config.yaml
n_head: 12
vocab_size: 8972
activation: "squared_relu"
norm_eps: 1e-06
init: "normal"
init_std_qkv: 0.0179
init_std_down: 0.00203
optimizer: "muon_variant"
lr: 0.0176
warmup_steps: 39
schedule: "wsd"
MLP neurons of a small language model. Each row is named by its layer, matrix (up: input weights) and neuron, and shows model dimensions 288-415. Each number is 500 + 50 x the weight over its row's rms, rounded and kept within 0 to 999. Numbers have three digits each.
After each neuron's rows, "fires after" lists the tokens most often just before its 100 highest values on Wikipedia text that the model never trained on.

L7.up1893:508552473511528546509476481569499465519551550554590479519502498479540507468535584451513534439445538463532467471506488499424444522476470509544443461492443493497503497543508523548565398568500484588487567560582515569517482487549513454462538405482512419471437525554514438505465527516413366483489451445593432512455501446449516465445479530531440517526457446502497486518419495475527477590504
fires after: "G", "B", "b", "g", "K", "h"

L10.up1168:576425498428663536424483444473546497545377519488493383588505479496542540480543430436470428506515515494495541496453531455478555433496479483409517487436567527503562520447448479543555436510509447514566435484538532483537500516452500497491487519527580523484464473426529530466490523475516572469542506502516458515440490490539454406502474498557544459567402513504447415482502421480426584584519
fires after: "\n", "- ", "J", "\n\n"

L7.up848:565524482281447587614575495457488463451536456499523450491453477497461555468487428604462467458526521387484515429558518528574521573506520441528405503534493549514553529521479530465564459478410596540418409482546436549487502504477559469546467506493484545515540464573489490469546417547465462520490523582505640437465472491474495521467507533496483516511521604563516571490450490480528588526513
fires after: "202", "200", "201", "1 "

L10.up1201:448526545443527463418565433467404594421505417463502508439491508492574557487501596462525483466548519459488580490554507464486551506505465524530502427585503461507596477504499520573467509596393507549402527507581482493550481476484471441489444506497548475557556459601611548478521547455524526499476437514520502517467465496481486468528495483586434510470505416581521525400504490533556502573529
fires after: "\\", "r", "$\\", "==", "Az", "math"

L7.up417:535540570481441500567532541550496455548536544521546542467474448468479536452419455530529454501499489534570489527501518551516426440488577529480528564550543376467533509596599488525533455483559536492484421486367399524481436623430572515587459556578454446519555485410469461457526510433516468520464428500478451542533470472458488540475477509594628580497469534533518532548474475556586429453596
fires after: "| ", "Japan ", "6 ", "5 ", "55 "

L7.up1709:527487432481538508588483433470537458455447498515553488588594470555449465477510549421454563451563532455489519574477445529552473546476527494519452508554485497397485482504557497577424479484578503498508496411567490510516522518461448544431432600468636487576506423426558476505515448422450547480426615507540517444529506500473486426471509479479512549493490513524463414515569510439487561536517
fires after: "202", "200", "201", "–", ":"

L7.up1278:519539579587439504519468491523558501539472496522562495424453487506463490460439585489550510491544520486496506346462514406585521422537445498544537525459557467555512489457431481515438533489609539485501325534489392453715586483522487507457421481524477514477503461464528542434610506505450417527499491577502604525493418568466543589485554449520558424586553414491581502595531459467491421508523
fires after: "\n", "\n\n", "Total"

L7.up1076:511493464479469522430497473498528570507481440491412477552558585457486452544428514581511479623465560553463527592464573523510537491574445552493526475507526507452438553512487533509511573465489453443524514524487518587505476457561527505499440571522438593491528512377506459438592479596531504549522481539522535495464536555467526509532489581534514420462405426514516492442501532506535510453566
fires after: "the ", "am", "The "

L10.up56:547542554504536508392540531480518525507491577564536490464482509490419509533538399531535496470519533500457507462619461491635428514578465429495454500426379531525483455570480456465502566473433472530602501598396488509456491466481485431586479625546545489455550595534519577454557516458476522483523447578503412540458556462420516524429493572597444482424509458696459405497529470477526500575561
fires after: "| ", "the ", ".", "Sh"

L10.up349:516521576480554503518469494577477489499553544457440512491581583580475499461455519593478451520423399396510491388561470493459539523572485469503582532482473581520496460373530512468492495535528554395569510541498499509530509489482413498534438490473483513400471561458510574553416500411457497466493444462491516513505537474432581451504454559472513486487489475545521548484418478564450423576570
fires after: "| ", "\n", "5", "in", "4"

L7.up674:577453509487659548518497506555503474501478468538513457438439476473392546474484495475532579452575450458470601460568464443476491507520493530433522588544533553488509450433568446536389542481683545522539504525480512441486464509525618529511474490433598551531542536451474539482536515509542500419567503472522539417437484535446474474549552666476438529454493559527602487512473491492579494516443
fires after: "| ", "on ", "On ", "\n", "–"

L7.up1877:461539438540645543470468495505480615470481503490527511628544543415552557517519507534570403435488421419469457507461498567523487516486517509440496525477476530499519511505465456485514472428447510514433436507536452414455480445494504472538484487467530492517454546466515498485521369475544533399533483519447444497456412472542496440558536552550538628495505508595456493452479508517511392482549
fires after: "\n", "- ", ".", "\n\n"

L10.up2107:452415460585521424475546399503519537560463417574441518494501464617525486429529484483575423544466470352496498586466493606645471506479528498482425551514483442499486472462534471510568534460425396486395583482448508553542464513592523581588535537479509467431537506460442456451598502544519438536449510506532522427484498387549541532460527408500529415427528511528470446494503570463486463496523
fires after: "| ", ",", "3", "2"

L10.up460:490494486536512492531575466562476506521442495520589526487547565479555533452473441414559561535560499421502562486552541472537549496442483554624537472573618566488541517550556553586522450554434466574432517529500649552457483521562582538517514515540574497487481392506497580546461530428500513443494478493506459573502507522473548502481514464478424486484463461573475450591536518529425471468466
fires after: "On ", "on ", "arch", ", ", "| "

L10.up527:483433462478405521516435489550578565429433528467495529430458570521462408549546592482502412460447538419450489502422523485507501422434439518549511503494480455498477515467641427512458481438521486439433598469556460542471440428540496527529434588493325479449408497562453461542460600519476536412530527548486634542535493471580442525511431490433622497476533507558459474417477583480579480515578
fires after: "| ", "==="

L10.up134:503473470489451452498416480533521538467501528576481519510537463559534445539512562481459556623439473507562499494453554531542413500532500540399530563527502530494501493483564474463446508451550503569465535373465571461437509449502418489474435487450431539469440528407471476502512573447565511581413529488418588484558474551601482527495467543507511547456465448565505458518530455519470513477522
fires after: "the ", "early ", "-", "late ", "of "

L10.up1939:494395513480535545582522525462447529505491557553536476514478512450605473515560512479525460610475456481511570346492489519468366508609603511443552549531592456476444463477485483524550508495554448478535473516484496534514465572512577468464449582477579482511532454628522483455508540425505442653478409461566469475475493539480518488639431462509477407535480342524481438537543500478494482461554
fires after: "| ", ": ", "—"

L10.up573:484517520511478454509556430474567404435484476383560618460546502473496473525539438450519433382513477428493531554564439471459476449490505482493465544592523393462512526520453511486519614425539531495502454437565459495496504415472485504536413577426531561562502450517414553521610509407546545474613542590507496456493570521462574451503496471432494548461483512471487469475519551472527547447508
fires after: "| ", "–"

L7.up917:500538540416515547481455439405467487514378457562417511518452470560451423470483523462500573503552449618475436484454444490458516477552467506542518480615539601476486496495539474505485477582445461453521542513515494525552526526538493535512513524428499578540446576487532569495547485437421482433548434459488498563546467433491501440501610504533512553601511537524483522490564445493535486480405
fires after: ". ", "'", "\n\n", "\n", "- "